config = dict(
    n_head=6,
    head_dim=32,
    vocab_size=5748,
    norm_eps=1e-05,
    attn_scale=0.177,
    init_std_o=0.0445,
    grad_clip=1.0,
)
MLP neurons of a small language model. Each row is named by its layer, matrix (gate and up: input weights) and neuron, and shows model dimensions 0-191. Each number is 128 + 24 x the weight over its row's rms, rounded and kept within 0 to 255. Numbers have three digits each. A neuron's up and down rows have the sign that makes its largest values positive.
After each neuron's rows, "fires on" lists the tokens most often at its 100 highest values on Wikipedia text that the model never trained on.

L2.gate325:123072145129144136103095131133128109126172168115174155125102080109154116114122120112085131129145146096133139169150112120139124149149122199121133140158107153152152100112105088099141122104101106152115126116124120153141131153182175091108123123111072122122124131143138102115112050094110107122134190119134113138133170138104106151117099128118164108125168121139123160111108167107139145123126136137110129144138167099111113117111121158142098075143171155078152102141100120122125129144121136083130108127112106123119158153111150140109110114155108155146178140134177124160115119134137131152
L2.up325:134138102120140110166118135127138094146125124131131124124138152109171090104156113098130123176123124093140138111137126177161124144119093162139100120130084112140135105118071112140142135141122137191141116100114174120176157111178139126166127082133136123120150115084154171130158137099155154107137122101122110107115170144099085083139106142100095112070131142114123138112151125072148074128152126168140117143108129138161121131125133124090107133163103122096177131156106125111142152150099120117154170120132124094138151137156139164133128128163093133141178104120157169137147119136112106114
fires on: "\n", " football", " medal", " coach", " play", "ball"

L2.gate162:162105155109147085092153136090096131108141146153129126186125151131159126100153135117127147092119115168147102115163170122136141149158173135152125090155117133090096113117126121159137153104133122126116131114117138144111075146098126133105137132126134100125088125128141154141127114138112086125143101159096133170123123132104158122124205057136129056082093095118133105114090086149138156125135107138142098097142132149149150133158113129075081121133118145133128143141127120076131147104126144128191177120150118103149116139120100132135125117111094137118123117146121118143145149122094147150
L2.up162:145121118091155105121087110079103112121114171178116169169117159125150146131123159112130095112117122189155120129132114140156138131121177185102106143134150132070144094117100110143143100166135117133172148101140109175126081123098095145129121147104121107105117133132149143169134159075166102109115074156132125137095121149105142112107165107141097098082121113141132144099120069141139106131138128103167098119109114121105122117128114131152084122125120139124115112118100112121157131074103142164135145088139117104154125143140149149141128157142119114135134092125121136148141122140082089147
fires on: " |", " 1", " —", " Championships", " 2"

L8.gate22:133155142156113066105088123113160127169135142094120091095135154144134112121136087151101145132173113163128121134127172116127133115146114123159091139115149148104136125146135099130134150185121154126106096144130110137130127119129136161158096152151154142115121063076118130141095131107164113116166138135126151141135169105144118102130148131129130096162097152119136127107043106143126111121140134117129127118146187129160109144142143114099083183076102139148135157124167150166091108113106110112126120162147121092103132120102166110126128141097106127119135071131095159137148126158140116125
L8.up22:123128104134126141142137141132100116146150122105157113110139126134108068097148094137112139104111126158100147155163147092136132101143104121140149078156171147145109111137182198123168132147107110117072134092096157165120085122147103121106145109107146099151124099158141124146119132126137092141121118086167120140159141127124109112131111162122139134121092106165165108139127130128088102072156136167123161121189102146095177149150119141119125127111168132089136121084165101139134126109139148118141132097134112127157166147093166116137101140141151171112125160102124136141120088142104118128
fires on: " |", ")", "-", "===", "in", "ain"

L10.gate206:086088123169165087115134155123128127135109141100116092122130120128152127140169136107105151124119183138109139131126194109148085131108125144108126142157130106110113173137140072139173146159121147150093137160144145145115141166080112152132158117131160162114129143115124105127102125143116137167144111146159159106123113126119099138143157130116146119147123128146143140201164087145169153130154099110158079105120116122134115117092180116123120125177055135157097142142170128143096111142127120135141175125162144100133137101126138148132153129096107153091112098106113159109140136132138144130
L10.up206:136131134123130159118141127149145146167109073068076189152140126117113126119149125101183151158121141122120154127134092176115112135108113167132114138187114151119147124150148119153111108109124137135141122133178115088142115166115145092138114129099163139116133101132133144149126095160153118154115133122121189159140152126111123118152088125126143125116143123166145128145139126141084128176128089142144133128137129126143111131106181099131159101121119157121142179100111154107130172132116120135124181094118179170096144120141136091109103125150163138150122196094136084151128146137124114123
fires on: ",", "a"

L8.gate189:102110125125161101110162124106084125178150129135131097127113132127113113110145145132129112097151086133119136131119164159086098127166151101132082129104122127109143095091111130147142164101106128121095152116121113103147108173134141144096158098133122120137105131113123165148123100089134114113076124175094110125145124125153112117164169113151127100126152180178137153161146171103155133099105115135123108131113119063150105087152063083084126131116123121125094124112123121122153162134146093164114176121132112138138103117098124128144128155097170144124101138133125094122136119156136175089
L8.up189:088143117138159115125133137109150137161146094183095174112149088125141141143118101148141158103121138106123133116134124126077165145127144145104113137140148125120070101094130097097121136116119135051119142142154184126117130155126132137163112116151111086119102098123132118132110143157133145096122137080098101143124085164133155110125149147124144129137091131104124134112126143189099168163112140127114115071165129125168156106169097099155091153127125125109107120139102117125166124132136097151139130103123113155127102158167117127126135139151073117179111111115120113127121070134123124176
fires on: " she", "omm", " he", " since", ";"

L7.gate343:100157138130147114104108109105130097168149169082070140146132123139146068114131153111142140155128129145116115119123139126094089093128146116130129150135183122199135093134145126130118162107155149141091132138131126147094126129122145182070114133141074155109100108142126144109129110122152151128138160112107129107113104099119114111150129138151116118112131052139120109122107109139153119133122064118129084128152098153128151134135188121207131131116109140134132120091140125125113130125158123104084129139128158105105116150115127135090184145127147118105141126129102114150144175099139102112
L7.up343:135124133124142114149119126126105121124116150151106156120135126125111144127081143112107145157136101128134143136126151145188124168164133176121059106146155186166112140177135188122109143106081116108154145122116149131154128106168139180136123097124150149154134135128102176109085116124128199134144108122128133090134133160113106126113139140124127129145128132118139155120085132108058150134073114151102168080120134136171149128123086138104131126129112091099138080129108119123109129093170138144112098093130094121090127111135125130105079124139106112112132159146090117150121124120124132139
fires on: ",", " and", " to", "ics", "-", "ale"

L7.gate65:143120137163167176128148116126097155162108147104130125147117139099147131151129104144132129144163127138102115132135177144146155122125069142099155128108147114139135135108142117145148117155123127086135128140131163139166127120124121152110145098152157130140132101112096121123166132124170128118132154129149109126111101124100129140148173088119125147151122129127142120174142160123147155105109163136126112138141088084131158106161113130129148123154139118142117116123205188121112159170160136108105123152128125107074139100112091142084121168126126122124127172093150111149060101045181135138
L7.up65:145093167112119086130147142094148098151147143120149133115118106082157141126143117112083126085130171095120117151132155119138132106119129172111179130125201108105097104158138122129099154109094099093107127137078150145099135127106093108116127147126172114136091121112108116108161148107121180101106126082119096118129163126115114156114108158124155107159114143141134112108152146160128156168128110129129118109141191118149100110102079147112111112160130098115094108141129142121125140095132105117206148089100144122086114120094101120111117129118117113091131121128141144160118144139133136162
fires on: " |", ";", "–", "p", "omm"

L7.gate238:137093170160183120111113139071152177182099133101121068098139160096124146144137124110107148173140155123113155164139160130107143168121109145124099134143154117136136137161131082139131113145164105162172093143155100133098133158143140127149125109070155134103119113109102119101120143146125129103140158080135138140093139133137098108128139146147136124142155120113135106133148117151143114123135157142126127125144173119107085146106131132107126077140138132170122155112145129107097130084072141119094141137116105094123147128135160161111116129125155139120154142153098169087140142151125101062
L7.up238:142127109124136156154136101113100136133141109120114164151075117151100148131125124118163118094155103148112111092130151136061101157120136099119139153126154148187125135164159096161125090157120142104129115136081134130100112126155140122146095125107087143134099108168074134119136131129103131137097154086124136122117105125106110104131074119119145136158139127132145108140112112069136113149112149161128132125122132156141118120190102143143087098142162167120160135138118120146151150121086103085098116148092124185136131172108118132125116159132126105127087110070108110133142137103129067156
fires on: ".", "-", ","

L2.gate138:128134130112124149119124125110131059137135166100165133119123173118133113139149126133169137141135144140101093138114167125147140152118129151110102108101121149134128066093103072112145126132156156104128129093134151144163117122132140087150098100153088125133124114153095165122152103087082095124096158140109156164165140139134152162106154094131106092099089107125142105092112139152097120128124107119141112102114133120133148137125107169156072121177128120140073077128103129150125132125100123137125148124118173072151104124142135140167090143103103132160134148149141141162113159155143118169
L2.up138:090114086136152111102114110125128064144172152121147170130109133144162109107160179144084138172158107163066112154109128155121129122112131119118111162156130170137141154134180105140134164136109062187119086120146127147137109127153110081120119123149106152120144093154141127145141148093129134145118104133152118110120143189121107145095125170128160112127089095134090124153140140150164104097172105149145125163097116128124131084113105121128110131113148123159160115136132151086121153110146134091142122161095115130145096127136129138133121120105099105111144137147134159124145103101137136149
fires on: " |", " play", " won"

L3.gate263:143087126095172074122164148135142126152094128137131116126124117134162087087141124140136130105106135108144114138127117141152163161137123124144076138157138104144116106143109096143134094182113147112072132132107177121164118112132126134167126134122126124101133107145098102120107139135156147112157130145108160102141108128120139121140158116171156125122147127079110116088089153102115115134140100125124127192170122154151143131149124124171123143145135155203137130097158144112111106158139139135148195133119160104124086109156075168112151120180089157131086147152111109136114119134124123118
L3.up263:122104123100160056152143114158139133137125132140114112155144109115129132110155123123109138122149091175085150113134137100151117120121155096113071125103137121174112136182163167091119152153148144137135127139122162122145088131098125157116104174145130098113135142135105093159122129147090125105085116142122118108143112128129132142110105155131129064161105139087141147148155160162120094124101135122136159121127078131143111139179160126085142124080153105150109136133091122110114159110163125137120079104120101178152137137174130128116098145140125102086143146147086129128123120068122118129
fires on: " ", "2", ",", "1", "ely", "ale"

L7.gate48:103124148117113149130114133125156115110113146174115121106142151101108138119133130176129118140144171127142128117106125106107126162124098187128116123118092156119168116152145094133125204071134133139141094127115133143167141117048120137116154123087124176146097170140145137087118119132168173091128130118148188137094128167124111127144068137114123102116134126083129121136168118125136116100136153166141104152128132154158101119132115154143133142184135133141120125144144151114111090080095124095129112148112128127135126136127144187148112130125158123108143152139120117158121078162106115101
L7.up48:100136101135184125134108130109118111147206121099105142160138098186145101140132114111125132109134157119140178115142168114075062168172174139131146144148130129139118112137152151124101131097105116169153154083116122135145095133127132163093135123137140131106107108100143120093150120160113139110114123142150150093089130083140108115109157173121127141143136117144123114139147135106155116116117126163163137114119169114119113132122175153135139090144168143099113140173106108107110151065092156110096115126113096121129144104075147134160112129144179118099134134126106115124114121127154126143
fires on: ",", " and", " &", ".", "ly", "-"

L10.gate224:091087114127102123119161163120159150144137129110144177124129154166112094158126134066142097116156092129131130199138105118142089123101142145148129124115126099163119147124120161117138156064102173098099122101132141149110102111099129148123147136117141141084141166112108141088121116124101139167139187105204138137117105117156134156134134120162123107112100159164110116109148124114141126090113105143139145108132111140162157126090119124145157126132102173135117130121118163146160145160108126151081099112124148130134123132165135162136072114116112110071131166142120130130113113111145130122
L10.up224:149097106111130156104134103082117132180142143128136143122099171114139097151124108104086115096173095118162161106143142146137150108095095084097154112114165135141102099124148149101104099104126153150130130139136117113133099127119125118134123113138139093132106152138129176135120126112114145139132132122136156124154112132144143122102158138113125134081103143112120085151172137118129081141129101132149136157131192101164166087092108102137140093129148140127130077127132121112143130086136146155119146082121117145152073132138085151087109123123113105178160160136071138095099093165102112098
fires on: " most", " k", "ly", ",", "ro", "i"

L8.gate160:095123106114102131148152159134101135137118111123155096140130142162133131149080127145139143144168138118116080106110165156129114115123095134110124095139102168122119124079131101147150117142093121145098138104138146174120129113071155157083129144138147133145114078097111103139179181113150127168158119132121177103106107132106110172160121099104115125150114133119081129150155193110135128139136142175153121138114131122129096124127067105106125162165112108172152125158123151102111144124132149137133122156130165132125145113114167161113139177116146155124166136158118096185115110133121126149
L8.up160:146137183120152129143105116076118142137140157085107113118105130144140114105180094149117107115078126091128091133105102132095149142103155137125151153128141151075124135095140111122070128084159153161130118120094128100121146124133138162128125100152122081127087105096149135160127137150151110121154129158062122123177168106130112179150110093092126130115134126097117162120145164127118114073105140112164093131151121118158130143105159135089117156120157132097121135103140146070121131177122122140093119153145133145126116145126118153102112130139138088115144158180130148126134110098128138131
fires on: " b", "f", "em", " F", "if", "b"

L3.gate134:168122108135161151120130136103127141158105101140112150101135103186138124120152116152106134162098086103148150115135141125106097126113127093197137101142081119114128114170180144128159143080123143129121126125121194135116114105162122153136151169157119108140137142152074136083117128134134139173147113111102133114174116105145154128117117139165127146133134157118138141136090138135131163133102141122078154126118148163158147158146112128138098085137134136104144121099134129154159118132073154099099136172111126112138092200150130102123139147125130077105097098169117135123116129138122117095
L3.up134:175109138076150153149127107112176101133126121120120126142128124117165189116137138114135087145140147161144121170128173150143149136142120099122143129120130149115143159114165125156157146124148089097147139110140152110117141134129143123092120178104097093095160131143128117154109148116142141138130083157113132105117143197119125098138142154047110111105092172104153139099134147107170155164095091117138158119175149156166094177131119101136118120106094145113134139119154137118155129137098150138126122146147108122145128175108090091111114098171114136160149104130142128144145135106154117111
fires on: " m", " km", " mm", " tem", " kg", " program"

L2.gate286:138153113156143100128100170074146156137122166080148074156145139101145111111119116160083118092167178134140130108135122173106174129128126170104141108116146124137144089127118121142112123104138101105156156183134131183105155130086164123120148116123146100124096159084102135116160146132090134123135148118129124141096130121149126112153185093133138166088157127192118159137136111123119138096109111120159126114139139101134115085086123145104109132147117135098119121143099101129132123090129120138147153139176126072118150092128146120158155098103108146117088132130121106104150121138145134145
L2.up286:135107107127110166109114109150143103146135155155135087131144151093135174134161126128180142115160099146099156151108162184151108103097107155058160079152113153100139146121168169132111182138106127117120120125110112126142131120137124149146145125129128115135147120127139143151131110138130154109148142138103132144096142115141082079123150148104146099138119108151109128103195095129112141139115143128150104108125114091086138123163151112088161090141088109138153113122158116133150124151123153123153133130130094112194133128126089123148077081095093128131141139172126132147161138113097142154
fires on: " (", " —", " by", " (\"", " third", "6"